python train.py --hidden_size=512 --num_attention_heads=8 --head_dim=64 --hidden_act="geglu" --rope_fraction=0.5 --attn_scale=0.125 --parallel_block=false --init_std_o=0.00431 --init_std_down=0.00431 --learning_rate=0.000824 --beta2=0.98 --schedule="cos" --max_seq_len=2048
MLP neurons of a small language model. Each row is named by its layer, matrix (gate and up: input weights; down: output weights) and neuron, and shows model dimensions 16-143. Each number is 128 + 24 x the weight over its row's rms, rounded and kept within 0 to 255. Numbers have three digits each. A neuron's up and down rows have the sign that makes its largest values positive.
After each neuron's rows, "fires in" lists the words (lower case) most often at its 100 highest values on Wikipedia text that the model never trained on; "fires on" lists the tokens most often at its 100 highest values on Wikipedia text that the model never trained on. A number after a token or word is its count.

L7.gate382:124151149108119128115131111101094095112141108150133112093074108124125113126134184138148094128144129131133168135122115119111135134118133172144180154138130130147146076160127130135110086115128144111081182137154110103140186184133107146160132134081139138156111103161124118092120111112124172118163128155159155127154127143146136149138127132113117134154148147115145130077145136141100113091067
L7.up382:166093137141107147115121057122099156113096115126081125098119096121118165074159134061121111086093111145122144151101072104140132126102117146141121149118084144162120127115143157170152146131155129119090159090108092118098133138120101094104126129148141103171163163130158105111138122097116154152118094164170160113130102149140132116108123126115127122120091118120117110146136128132133141139125
L7.down382:102151087110137177121130109073105081142161112167144130125115122112148106123119111135105138129116135150109125119106095109130134115114096165109127102102117110190107104135145139099103113154140107119149098107098084149130154180141100094084135108127143093119141134161126133096111134120166121115112159133122156144167130134198108142139092084125116135148101144151113125177140097141117165106107
fires in: "with" 91
fires on: " with" 81, " With" 8

L6.gate1291:131127105137130122176155109126173178165145121096112152121108160122135167121126125182145141127139172081102141087142141159131104116106095100196130130121159178119164119123119135123143114105147104128138136143118146105086128072136106112137144114171123151111125116137146182115115139162150107090134130108162107170144108156097105131125117142147080149116105112121142144121137125141129166106135
L6.up1291:130120133128145123110100079138145135141094153115142073148124124146149128151164072143121104088103127149118115131090170133128123073183120133130184112150100091138126152129126202136134134124127095111097146117131143147128150142163146109145114149123134154125122133133163136130153115136115172130148143122115157134133151102139120081112109119165135117131116127129117133179090148146147143153114
L6.down1291:092118122152105146158127092123111117166146145128152153141120132107148101107115163120147102138130126120118102110159158141147137158117121127127097138140101134099101109113102111138160109136115122117141130131137103122134118118138116126135082140122100136111140128156130174099118132132143123127108134098110095162094120146081128146142141138127071128112110122152150129115138127152158083098126
fires in: "to" 32, "from" 30, "of" 13, "or" 5
fires on: " to" 32, " from" 30, " of" 13, "s" 8, " or" 5

L6.gate885:101122145100145137098134185130116132147144120116154114101114169117123067103136146105152089154133126127085168115153102179121112158122171156165126086134108097151099120178131150104083173115079108096111130156151150129157119130134154097133120157146119147138104083095127162093121125086125134166094147147138149160106145174151145118164114097170145095103136110107127121065133102111117117152122
L6.up885:173119159084144168119117119134129118139146148142179136117121117143133126140088077147152158135092131100166146141130153147118108138208132136107126141140111100138113108099122136124090117116166117131169152077139146162113115171135113118115138102151124108144141090093151137159102123126113108087142095119089160142105089171122118121142130124095088148126105160123139128122190137161132136123096
L6.down885:125137107097110134112164162121116135078138163080152110119129133138122106132112139105100141094079142139155091116145136125129128156130130147103142160124118083151144138129135084147154121125127101105149154115141092120170131173131138152135093126145091139088123131145137101110184142153129142156145120134111094082117084148120124093166132073110090056130134133111117095121136153133194133123119
fires in: "her" 77, "my" 8, "your" 7
fires on: " her" 79, " my" 6, " Your" 4

L6.gate770:119143134087143122154120111135173117109107143126138122093130131108171112087144138135104116148104118119090145157131094169118098158170137156136130098175135140132108130191068115136101138099125079116128138121095131151108153165107139146153125136120127133116117107153121124153129144121147090155115120094141125101092100155131144149117100138100122071157142147146101160102136117122105119174106
L6.up770:136095107110135085086131132147132100180113168128172134160133111068159128095127134131118128117171146110095119135094079165091101145130134101167139107178133137112068126148131139088111142118117114147127116137135144145092115147126100113149170143150136143150136114150118142115092117128091092156076160112148181160111094141111156078110142160145128137114161120154161137137134147161134147120139
L6.down770:153112128119142141127145121102150160152119139140139120131152129110127070095134178157129105137101141148083072133147124096117102135142105109080094116122099099136103142129134126119139151112106112143131114147120148175110137111167081096123132123125134138124135136145123110129092155112137079128057149113147145162127107126118133129128104154125144128095165149177124102135110165156126104115123
fires in: "of" 43, "in" 20
fires on: " of" 43, " in" 20

L6.gate1177:111171149069163098140115149109109137131164113100154100148125138092110093155145166157129122105132110098094146135142154142124165106106134116162083122192131172136168136117171098138146110148089082066132135139142106144121117169126128134158137125116138160125123083130078115119094107122151139131090109107160090121107097129141156126165110142175119149110104144109090109125134127095139129148097
L6.up1177:147147117099143134095100111095148136166160119153164133108139101128146117091082154126125138133092159120089126140141152169156132156161109140166120123116109105134117142136142147104140111119086130141163155115115140120164129156145132093136155126135113157093165109187111133124141090174151150151121111091139118171141107121109132105115136117152100128147107126147081083141150087156100088111142
L6.down1177:125104042113114151115136159117145157135118109156148117139170126153133130121078136121113128117127131145104092124121104117114125119144106139125101107087090116131113121126130111088163137116092144127116138109105161129154165129162105083144122135170122160149149117200141125122128121132129123131138130080116108148170108083148132106103137130133140112148161102155123109168169099154101100104115
fires in: "of" 75, "for" 16, "on" 5
fires on: " of" 75, " for" 16, " on" 5

L6.gate603:118117137121113151089108104117134136119101100116115135140079119141161129121154140134122107130127158107096145186113072129204141118117157127110130137162158114181121130152145157174101164118121099150091116146135108138099115148068152101139116175141094073112136150110129161110101127105116107181112133152099164136166129109085118133117124162120114094124116161101134162093060162136126086100082
L6.up603:162107137115118085128097120164157127121129106166096142115140156153081137123127100105160164091094121173112115156135143093151136109109147121150074150131126097125133120177113079162115145081127119111120121111177111100188142097116142132087091082094155129161121136175158141165093118158140147177120118129107129139201165108140132100130124131120136138113137098135131113142092135092120088173141
L6.down603:156139140097131147145160085140142137162127142166089173122155117146103119118120119133121132141086172135109105147138153135078120140132145135146068193098091187158143125135134093113145126096158125117085126127146141128159107161149167098170170127112103115091139130147150152158105135155125131151111097099096115099128094114168109132120149114134151146150149085148131109103162050136141144142141
fires in: "to" 27, "over" 21, "than" 11, "against" 11, "or" 4
fires on: " to" 27, " over" 21, " than" 11, " against" 11, " or" 4

L5.gate267:090096143145122136095141112119146131119154100137106157128122148112106105131144175142097127111159160214114115119145138096160117121149130117137083067131133111128084083131120119138091141144092115135144130165138112111168118136140121153153114139115132175139092115179099131140122149114169119102143156163095146167097104178105130106145131078076150149142148144098109114143121133150132117131119
L5.up267:115131149169114179107117127150124112161134143140104156091114189109133151136135131079125146116155115154112109127128157149148145137134124186111090157135149079144100131127104117180156143132122085145107114143130092077135127128122097115183137198141143143131131141122142158121099138144110150117158141112103127184118088114104129145190155112124143141137103110080151170184107137150117090111177
L5.down267:136173104107151119115126158137129137126149156147159134114116089163102146129116120132122155164148104140147136141151125163097120106095113108164128104124115134103154130121179138098125138104142160118147142158131106155172128160106127169123133081057122151132136124117103097152113088145090114127116119118146131102132164137112128132099111119151127111111151150133119113120140137117106157149066
fires in: "it" 61, "hot" 6, "wedding" 5
fires on: " It" 51, "W" 12, "It" 8, " Hot" 6, "w" 5, " it" 4

L7.gate603:110094158135117141149171127087152123130124148080110110159124135166110115178129118123089131082146170121106139088144131154205114084126128150091123131128150118131112124148136139125113116161124132089140120123096118108157139123143145133156112158141114146115130154132135146136110091122090185089150110140157170144195128127137123131168113116119137074135123118121133122147087136146123100127116
L7.up603:139117075135125142090138120135155090130126187144127174113126147086137169154127120103118119142143155111141142058166102152093174114124147151144124115127156094114111133127121144128066123181119084128100131132121113146089079131122117106174135122129107142144156126100129133156062161133113128099155108137124112123181128112137134134138136113126163117155137097120128147129167134096115120108078
L7.down603:095116099113144058132120134124161136145149147160129107141122124094159139152136144138183095158115139148127176147145123192089159107122120133155135095126139115149173119103138130105104153131143111113156114134145138143111131129120132082116098156108117151179118120106119105136164137140154136156167133152112109136154096148123159133141084077112118144100121143118118135108158101125063108152091
fires in: "they" 38, "i" 19, "we" 15, "you" 6
fires on: " they" 28, " I" 11, " They" 9, "I" 8, "We" 7, " we" 7

L7.gate713:093096092149114162118142167121082127113146131100116181105146108139160131143133115121153151125134145138121113136098141145136121111117124128139186131148137108152117103150123111075125142111108151113116124139098133108111086123129160141141113121126153123097116119128083132122133106154113134191125158153124108133114143124095093146100110139117159101124130127078115178133132170149131134155124
L7.up713:091110100137123149135123164169122077154118131117138141151146132158162142135165133145143126112127190154105134106108109086085159080124137150132095125107145138087140118099075150077122130162129151179151135166137103113117104134134122119134171145136123140148149149116104093156130139129100087154126127153137157151090136144122108110109123072133178137111120183117168103129123129091121094147166
L7.down713:107136120142152127143120133173157097155098080123176089115137153114110120124127135133142172097166160100113185137129092130121130122095114130148082103131140166089136146108131155143077129126156133147118132140154096150158125142139109131095129096137139108168171149118063108159138137120148108118133136078150102117139179102122148164132143083155149138130098118118137150120109098131121105091121
fires in: "0" 25, "male" 8, "female" 8, "1" 7, "km" 5
fires on: "0" 26, " female" 8, "1" 7, "/km" 5, " m" 5, " Male" 5

L9.gate1085:132118098170157133150148131153118174094156098157088120127160113143148133127123128119145122154134094147130130137143136151135120107096118083071150126145132132114108106124126140139121096129099143118165090145143102141162121147151129129144143133142128106095108116129131149157091148135135138152120166152108066094134102127114138118116185113150171168118139130067148161109127089115118133139093
L9.up1085:122164157079115186186099078106150116105115135135136136105133124126155130114149122123098127101130136113078144136150136106109118130095182127099129142115148154133103147090131143107154132144156135127118115108153129174101139106146121122105157111143145112136129111110083110163138086131108119183110127133125128111121148164110108153134113154082163127150107171127110162143110127147115137136109
L9.down1085:083132122141138148108149145143122104158146070097186071107086119173116149148120162117166147169129119103097131145114102180148102131094114128089123113111150177153127153130109133124152128125135110138133142119100109128123105102165168158103151118174144158131125111143113105168128108118141076112120095130141096129115131119101123111138132115160118123143151139172088157148150110144109165089154
fires in: "be" 19, "1" 15, "score" 9, "became" 9, "3" 6, "0" 6
fires on: " be" 19, "1" 16, " Score" 9, " became" 9, "3" 6, "0" 6

L3.gate569:090117137152171093083144135085154121108120095147157142124170146143157132138126093102127122147125104102103169110105150133150140160129114138116108106154119104201159140163112134103116119092151108126112129121141121139143157109103158109106126140158107108104124052116152129119131179112144151157168096152157110146151139154152137119163130132122187109120161120143076150107082150134120115130109
L3.up569:142094146160133117158154126091097084078159123123115160169107152126134155103152147113116167138177123130103129102113135122113104155132123200104175072127113099140156113121124153132126105131177150105122121140127104123133144133111158124106172123139143116129132155172121165072129123157104134163106138116136115108121154144129110118142154175110143179136127115140137100107145153088122160126115
L3.down569:120109153114121081128157065106158088105128119152185118127130128151146162129078160124150143134124089143138165093097154159130128129126118143089170096124093121119119131097065152106081130140118136139122156122110099164124091193152160163118170135152138102129130137145143118116147104124156155155134140125125121086139133120119144106120143134148114158136087108141114158127150150148120162160112
fires in: "also" 65, "to" 10, "for" 6, "not" 5
fires on: " also" 65, " to" 10, " for" 6, " not" 5

L6.gate1180:132164121109128113142128103124171156120086085135110126112142127131112122145126144113156145176119142144133151146137137142162120159130157120127122121213120110156119114130108140089132112121161121104138142147122122089124155137118163135109155159173122131157167131121172090177111146146111171124087135127122134134097107155095105130169104165163142125159123160098118179113121132121129152098085
L6.up1180:158176145107154092157135130146124129164131082141130121146150112135132143089118135138161096158134135106162150154159111153137110158139150089135145141138152172116114120103167156111122150141122120088108142152092098151160161103168133116098092154147124170172164131166138098154132130129089138143126146154113116124129111141114153113119157151132142142103094107127120126173147103123110126074125
L6.down1180:165101134115156133115124136138144152147146148143162129127139138128124143128126134156153140142128112129154152154103138143133119122129093095155155148107154108117083127104146123098191120155120119116146100112092119137132130143124123105123108144088117122136119110151083129144169115151110102147108123135111120118141136104144150132169142145108138143109117094107156103156157096161156091075096
fires in: "was" 53, "be" 19, "were" 17, "been" 9
fires on: " was" 53, " be" 19, " were" 17, " been" 9

L6.gate546:141144152105144152110169124128109128128115130130088123118102123135139123153111093131107135114102140130140131125178131120114119131152111114154122171124166153108143121148149130105166120136146165140114139119139104166126140150148122085101106146176109121155120117129148167130126160144120153112151122118114127175099083115106072154160133123130115131163112131094088120133134134151100153103138
L6.up546:144137116145099149154119138127142126107148128117138161110177109125161208130130132087102116133126107152128106126155150134145092093098139131174078127090103122125105130156103113099099146134124116112115140061114155181125150154167153087126112142093162131128086132136141131108113081132151095131143148097118140112097111140133145110124119122138113093114122111104117099133087134128131116165132
L6.down546:113127152123147148139129133124195111115109124125154109137136115090115110124144177143179130106152120149137153102117080151120154089074150117135163102112103123136115154105129098167055123118167149152116146168127149116109138179105128152122103121131083121099120122094108082129089109097105135104157126133111116127100130092170118155103155113095099129147128145120149065095124100095179116172089
fires in: "their" 57, "my" 11, "your" 5
fires on: " their" 49, " Their" 8, " My" 6, " your" 5, " my" 4

L3.gate879:133138129149109128132127105120111091101120124132086160137169117128091098135152123136123134132138108137128133107152079161123074114100143111153140134132117123131115087122111162145135150118142106152107125143131154134131129141158113103134132134128119125162083160112127110116100135089167166111144126104158122142135136118121125159133094108148129120113132121142114127124118105156128147100150
L3.up879:136154158128133139141129180090129125115114115127117059170133137117093103106135120087103147108157135127120097125100132113114163124121123145148141098149137154167145140120109120127138106135140147140110153107116116119106112111121156118145160122123121158148111155139108140123152127114128168133097102154119129112108126109160090171158089132122099097084129149110127147175135077061114126150131
L3.down879:092124079164110130128080060190111102134161131130105157115154110102165160167128129130167125168122142150149138117145139150119113120127180110143139164120166125139121109164125130126117114124123084123144108172123153145099142164135148125130130129147101109136145123126125125108112112105115101106129140117119134130145155137110185136144149136109159162109107135136109116073127157138145138115088
fires in: "is" 21, "has" 20, "include" 19, "are" 17, "have" 7
fires on: " is" 21, " has" 20, " include" 19, " are" 17, " have" 7

L3.gate136:103108121153105174127139137148135155087140140172136132111135109135137116184095169115154117176145122122081127120140075165122144159174144121114123129115155106121086148149146142136129104144151107096128100173156130123120164151110133102111116175148108147151147136150152150114116161135132083139100138100168134125131150098109131130161139108120104092141100110094112116110090138107122086146082
L3.up136:154140140143108151112126156136151109132084092124085107105111099116106159137106120132134153138104099067110137133101119118170125141098118161127159136121082092123123162139123118140115106147144094126112181108097103127086097137079134168123134082103155127136147117173090123140141100129130099090126116137101161118147108123129157085154133156150126185148107132165086117146152143106124163086110
L3.down136:100116131115147064116112112123139137144179160131175115130118120143115167106109153128143113125131122148113122170163166149106121095136125122145122127103149109104127116085122141120122097101134125116129082127119113110163121134119141122143128127123100170121100122104094138107125143133133084104121168156146086101132138100148166142140084141088103095152120115137146119145133133149114137117153
fires in: "they" 39, "he" 39, "i" 21
fires on: " he" 32, " they" 21, " I" 18, " They" 17, " He" 7, "I" 4

L5.gate792:141109126105113096080141109106090118120118113130155123139131151126150125117109128138121150123171110117099147123100163108118156101146112149106093115120190112126112081107119151116096124115114130124134106131109139134124119105088140119117167097177156139137110123158151136110140140122079150106124116149116120154155142179106107096132143123154134098117091137093143153129140152179106163121122
L5.up792:088141153129118106085092194112145116114135112178111130144080113113110140170118191127153110088181119142124126119110160176116126113115089155119121129160096155127110109113136121167102125114164127137099106158129120184117163087185153133157134113128142141155084143123090103136076152130106123122134140135096094139144134139151162101125141111108121110099116131195125128135079147126125171122116
L5.down792:144122139155130134125112146110117123122142125107137138179091154165121159140137154150170122192082108143120203127122123138093130126126153132085159125138160122118145069119101096122099128159115133130125094145136095157126104102106131129158147102162181135093120097172138147127162105165144103155105117148110111092122106117097103066139144098129094158119129117132141121156146155132161143139127
fires in: "also" 81, "further" 6, "thus" 5
fires on: " also" 81, " further" 6, " thus" 5

L6.gate660:157125116122134154120135126121127132114143096092118136118113133143145099186161105094147171140176120102106154095125106110156113166112119112127116108135130129157109131168145109150105131115106106110068130145126130139164143154078185125156136143117145156114156117146165090095160082096135152162160145166168148142127113136164138121116089133116080155117161119147151128129125124128165117112114
L6.up660:125123113134119097128139144102127165174143153092114141110091108171150141131116127114184132136153162129157168160110141065156125113076166081153126141133111137137091125091137126137123116129158157105120114166130140133127139129153135163128171094139120108154129116156148102113128070100150134117125129110142164150131111164069120075134125137179132137120139157103124107104160140107109125159147
L6.down660:109137108107143119071135088134118114095140155101139128122106133079126128187148089144120131178155157124126132145083095119156159100111159108143122156131137112169146129102149110153144086174152145140128105132117098124126151131138096127138119141146125081146129105169172139143154135090130151099146178110117140113118181143164139135158118119108119145131147145124133115098095107103116112158074
fires in: "with" 25, "had" 11, "found" 9, "has" 8, "have" 8
fires on: " With" 16, " had" 11, " found" 9, " has" 8, " have" 8, " with" 7

L5.gate1267:128120111098146141111155153116131117103149098144153109095159124126102114134117159148142175140166107164103157153154135129151128134117131115173099126148145154134124141129158101123138101141150125109098137096113134139182082142103177110182093134153046167116132138190112152128117086127117101097134078137116134093161149160123145115135167138157089135133122139151071144129125110143074120114136
L5.up1267:128100117106173141119109125170114106107132111110179139151181180153157122152112101141113127107142120142110075123127115133144174108062153144109130117121190142150138153134093106107150064162132142167095157127151149132114132129136151150131120152148065131118180114148129105158123110153152101108116105060138134139162147115142130096123137115164104102138203122124096163170113082133122119094131
L5.down1267:096118147105113131118094122166105146135141109097175136152188137163110156152114127121129146176160106107127074131122143155093130102100095112089092143130126143108138120115123126105111088135133156138140126145123120182107131095155116143121100137166084127107158125124096086150093113139135074144103117102152146124129153099112142099117146133138136107149131151166130126157089080146135174075131
fires in: "of" 19, "royal" 15, "bbc" 13, "raf" 4, "fc" 4, "spl" 4
fires on: " of" 19, " Royal" 14, " BBC" 13, " RAF" 7, " FC" 4, " SPL" 4

L6.gate994:141149169105135116136139153100150100128138152107153134164109116149134110151185091166112111152129094147170118137127117177133106124144197127129106094151155148147169132115115123133145102144126108085128131131113129046122141132087142114166132113177108138110084151188120133120119096138160133145132098138125093154150089155147159115133144149144120142080101086126129151125143161145157106151154
L6.up994:143159154149133141139154121122097105122148096117091126097112143086128122144098116157145149154103173112119127135147137119127170118138159149143163165158126107141137110178148088126141105109142136105088118108213136178120100134085177129112145158098077149114130139168158124149147128103142158144167141139124086118156155140130154110098127163129109137153104178158118113122113102077125083124110
L6.down994:128128117096135154109164179148165135106110151119109142163134125125168133137129105139106139162136158110144107128104149144137116171123128120103117156155141129135147159181127108117155098137110117103118124068142138106148123136157114146141115162150083099094124126147139120140122130139182125128160123111132104128155131103142138132126104144112121118153154140128094122109153161159125111139159
fires in: "of" 30, "in" 24, "for" 13, "on" 5, "the" 5
fires on: " of" 30, " in" 22, " for" 13, " on" 5, " the" 5

L7.gate34:134133133111135096092100155099147145104103121102155113132121117119161109152115145113102087132096154151093124140157113169124161120162126130126137125145122113170139084156132158136112158107114106162167099147082104136112115135142127106157122146145132157124105093181095094099109121118108107153127114125184131129129131159160094138140097127116122101107137143112090134108135146128132146154154
L7.up34:136139106070130124103159110159102148132142162103135101088151124089109092097131131119104107119113132123111080100124105145087102144131143140156150080133138131126136151106130136082173096150150138165114113178135174136167161162112135106117106122162128116174170142171099140145129157120143087133148127093109160126134132124136092122113154139164115135152108130124113147092126166138124080160115
L7.down34:147103130143126133114150130088137168103143136132152148112126112116118092125104124161146123167132101111120082122128131139109081148141115107124099103118142139140135101132115108101123140099124125170135088131132151138138130115108145162143113104188140165142135140216198116094111134126102109093115121123120137158145131153117111102118127141136118143137144089149123095169129139128121100137130
fires in: "of" 31, "in" 22, "on" 17, "for" 14
fires on: " of" 31, " in" 22, " on" 17, " for" 14

L5.gate619:115135147108130157142080104097086111151118125144101125135142130120133107125108155150116125115133129102118138143176170086100144112159138133149144161131110132147150063171136143093128113145105170091123096096089099111167130068114179147099107129160094132136126115181167143154145109123115155171146122151088141141114169161106134120143120114128132145150095141114168144090131145137130146133107
L5.up619:134093101103120157113068143141124141115123119106092116155137139135091173140126136124149138137130091107147090151155088149153153134151129105120157091135071180122154109082114098139094136179098077101189086152116103134146099104118107160113167112128125142153128123096147140154097103133121141139106109165137121137127098080132115110114149121139132114130095127137161119141149138114126110122123
L5.down619:123097150152138127136131149097146156132152175117133108144118124149107111157148121099159127147085117143156098166110111178114131134148174099105127098119159138087160165153121100142082102130132050134153081162124106158131121107145165134152201115108133110110080122071151132128122129116113125056098099099126089093100093113134153096136136091122118111126114132138134129125106124118119118128130
fires in: "be" 30, "being" 9, "originally" 9, "into" 8, "therefore" 4
fires on: " be" 30, " being" 9, " into" 8, " originally" 7, " therefore" 4

L3.gate1296:151132151115094108147173169122094164161139126109160123082110122102145129099139104120111120138122106129138092138126172156106054100161133087188121091108125131069116150103118155112131155131153134134139131162093127173146143122149072107117121175173142147116129112076180139121106170158108125116129131117114169134121112139152134093142175154097114134111092108112115095106152127131137130088150
L3.up1296:150111161170118114107111150145137129122170126147131116131128142102122172121138109140193099112140112136155129100108127124141114148133133116161088125140130122134105153130122159136156130212172136106083072141114144142072138136117119180098124114151102129161114109131139210082135090159159121133104105137119106143104134172101163135109101119122143166138141189179152127142137137133108160149156
L3.down1296:094153092091153169150166156123113132169096151104145147126110116156147065122113165122089175121124136092126154125162101141136131139139112136091171125115145115147134085106109119101113103070105109144192164106148123098196140142131120086111118134117133131096125146112127066139135149144109149124172157124135127102157110058152099115176129107166095090127124080093092098129131129114169111124123
fires in: "her" 89, "their" 7
fires on: " her" 92, " their" 7

L5.gate37:168098142136178126170112131116092138085144098171131156130143141119135106127141164139144139168130150093144153190155117140133108123102163128153148070103141097136177114142176152132145102134114142123099114152116167102130115106123145163111165103152106130154142157138137138162168109091119143118141163135142099142131135123161123162152115112126140133103147166147141173104127086153167134118092
L5.up37:152145199118079126152142110166134188155128127114173131109120085132097214125127149122101159083115135160177122147123116105108113108150109131174116147148088157086136155135087109154154158121077132123147147121111080180119135105116122137114119106107155107145154102107111074182138119131111110124087132101104175126130144147108125128108119158121159138112088153112141109156171126174108126110129
L5.down37:146123110132183122123125111111146144127127140182140128168136134143163143132117139144133085172141133107097144162118138137137123122085101108104147122105159117145171088120191142125149115116139127108102099140128121099124103157150138102156147135160118121108103118146153137122121126118122104123107150119106116105116090105157166145170167114138150148121128118139120162067112080133135108090087
fires in: "been" 43, "being" 27, "as" 12, "be" 9, "was" 9
fires on: " been" 43, " being" 27, " as" 12, " be" 9, " was" 9

L5.gate227:131104157089169112134129097117120109137140082124107129124145124109146168116125100100140143125147137147115180166107111090151104122110149128130118126132138132162095092158129135143124135129173158134120117088186108067169132158125196111115086111140124158154113139114141135103146138122180145113091101191146154140197103134075119117115110154153126097147132162174134155150124125090150151160122
L5.up227:126119137134163167126094132119103082114124068131112116073135117118160117140092090165132135103136113139137121129128090092117126099095124112101151125113103160139137129126153122102149139152115106085131133149153114108103125131142116126104103097128121112151135141121154157124118105092156142119105158122155141137120142140111147121133128105140148134178094161136133111118116113128149109073112
L5.down227:137118129102115158107109099109109164106148103128131115103114155137145152144123140141134126099113134130117055142101121117149118074141130137122146140117123113143131119134160127094142153157101137082098108155123107114094125156136097110122138113129115094136158107120143169105104136106133139149113157123128120137095155119143167104162115103168086138177085171122152162119157113142130103089075
fires in: "with" 95
fires on: " with" 95

L5.gate574:126107143137082118130158084127102136141160131132079120124109132132118109154142133137148112124123128111125167147138121134114092118116096146140124122169170131153100079215151105149116152101149156085107156134084076131185118157112160128097140097192095121122141137132171155129137088143154129128077110109177128131148119127106091136108109117150114098143078156144091149113137134153140178140128
L5.up574:122130116174118109127139129149078135187171088160133161154133150138127107141131119167185097133118155099098141141155131185077102139178093150154108173125155133098128075129162158094155118088093120114158085098121087146147085145134119141109182097152105155127132139151162133136107116187118121101119136108110138186119125115144151124115156111119119138135106088082119112154114152147129176128145
L5.down574:150118119177122171131114137098115162139145108136138168149126143143130147113162087155172096112097144128114145123163165149121120131124107096163078138136157088142161124129155179117162123116117117126162057152140111100122116121111139164159147116122139139143124113127198160158124162109110109112118188088079122144170150131133099123102109108094141143142154080065114156136125099148114153157144
fires in: "to" 20, "with" 15, "than" 12, "into" 11, "by" 11, "from" 8
fires on: " to" 20, " with" 15, " than" 12, " into" 11, " by" 11, " from" 8

L6.gate1234:122095124105128147114169083149160129111131074163100095128149142129165140136158137112161120131124125166091148146140113170118128116136133113144168104162158102149101105160145122102081183140134126096101154122122121146130171140124146124127152155096119135116129134165139102145121078118122111131133125125116080143108115153115113177143127124154129135157123173139146156130125135155108154174104
L6.up1234:111168123172154109146116120120139152103125089110096092125128156124134153132107128136084093105138089143136140104122136145117132073123102121171130128140127163129122132128147122087124125176110093156136114142133100129138178148165127128156156139127128120123142141149090133165122158084119130161131156137148103123095115119113091121113089162162134137130136124152131128112164121139097158147153
L6.down1234:101121079137146144190119129131124135122147158134100069124124120131131106157159126163111125098114146154158135177149096090134135098137126123136099158113143165150111120100140110077155120118126121134107122163131121145131158114119092126136124099158131161151148109112143100090144137086145129119106133135156087161141150085139142143153078110123142136156116128162110109096115141108130134130077
fires in: "has" 54, "have" 23, "ve" 5
fires on: " has" 54, " have" 23, "'ve" 5

L6.gate824:148133135117135134153122121106152110115118062105121172110115118106085140154144133166175090133108150136136161144107151114094106128131124122112093128142178138126099091164133122187100141128153102108142123147136109085130118103131143123105147122137136094104121120169150177130149100123117123150133147124109117133099117147169117134152135159145138132131108099080121138127112147134127118192117
L6.up824:140094122109159145116090112121094160160126147136116199099117122132126161166144062197115114079119101130116136137102135138130121101149116134160094127121161117099108099148126172152103131085171100165149110133147111150117107110098146105134163150147130078128131123138149134148138101156117123173100164092131167144135122140182135131129163171131121145117093104078118101145091140103175128183146
L6.down824:182115079181111114138119102132105124143129150159123155130138129129138127079139111139090117131150136143100076148174088141141129135076074116174086150098093141123149133125114158123136130075113131126111115105125151176125131161130143127124134151117101072116124094133193162143135129141108139119128139088077158164135150156158061125117162130142163160152097158079104139112140095117148151130164
fires in: "to" 13, "than" 12, "dr" 9, "of" 9, "drago" 7, "on" 5
fires on: " Dr" 19, " to" 13, " than" 12, " of" 9, " on" 5

L7.gate696:094144105119094127127103129081150172141117154108212154112137135141147161121175160161134124158104132134189126181125157141104164167129107156113144126138164147151132089140128152093127108106124078158100128130159112116146154107124121140155083150161176142104124111167161125079126144125104070170096129139116099160122146155110151159139125150113118106080162116104149142137119131144135141147129
L7.up696:167132167127142112117135150123163138173136097092156124126143129101150169106122123116144165150094175136103121134151130170134118159134098149118128103119115122124141127137131198146135141141107107166154121146161098138143161132133155119156084121123148112109168150131140125120141106176102123131143154109103107149128116093123114146109146129155130116125112158132135147150111106148146101107141
L7.down696:164131141150138099108134170188145104147152125100139120107103120140147161090120139063117112140132147156040139129127114095140113114111082126159147156075125123107174140147079142200148128105112130127145109149123104142152137185147160160109154147120089075113091145125164108125159112161155107127146126133160091136147146114153128140118143106132145118156115130128128084136104114113117103097133
fires in: "and" 41, "or" 15, "horse" 11, "0" 10, "animal" 5, "female" 4
fires on: " and" 41, " or" 16, " horse" 11, "0" 10, " animal" 5, " female" 4

L6.gate1169:085103132136110144106150137099165113142125156164131087163149123144145133119134130106150126181118119129095163107136136143120127101110123117111116100117152111149136100103136137104101122147156131116149111118127097143126120184149174107144099122122136107090124114133111142160134144129071103119128133146109149135070105143111128076122112109121130136048147134073151154140126119125082120156085
L6.up1169:073133103124119121141109111163149114135157147129174139147148159114118136112144152126106128086118118139121139181151138107124107096131084152109110138140166093089096115119172120112109159121159083154122125113141101098116154152119112179169109140129146129104176132145132127138126164121163120127082116109117116136153166120144119111150113142162151080149125129125135131142157112090122092135136
L6.down1169:124100083126097139142158199148179117129120130149131101134138118163099178116137093144155126185112130117153153116152110122122138156114120132125123129107134170149160115117113124100081069135137114061159115100124125114130105150162133160098151137127145110132092118152125128149167131143102159123129161144159144146121118131105151115122123104105138141091165127134116169127109116178102125137101
fires in: "it" 54, "label" 16
fires on: " It" 29, " it" 19, " Label" 16, "It" 8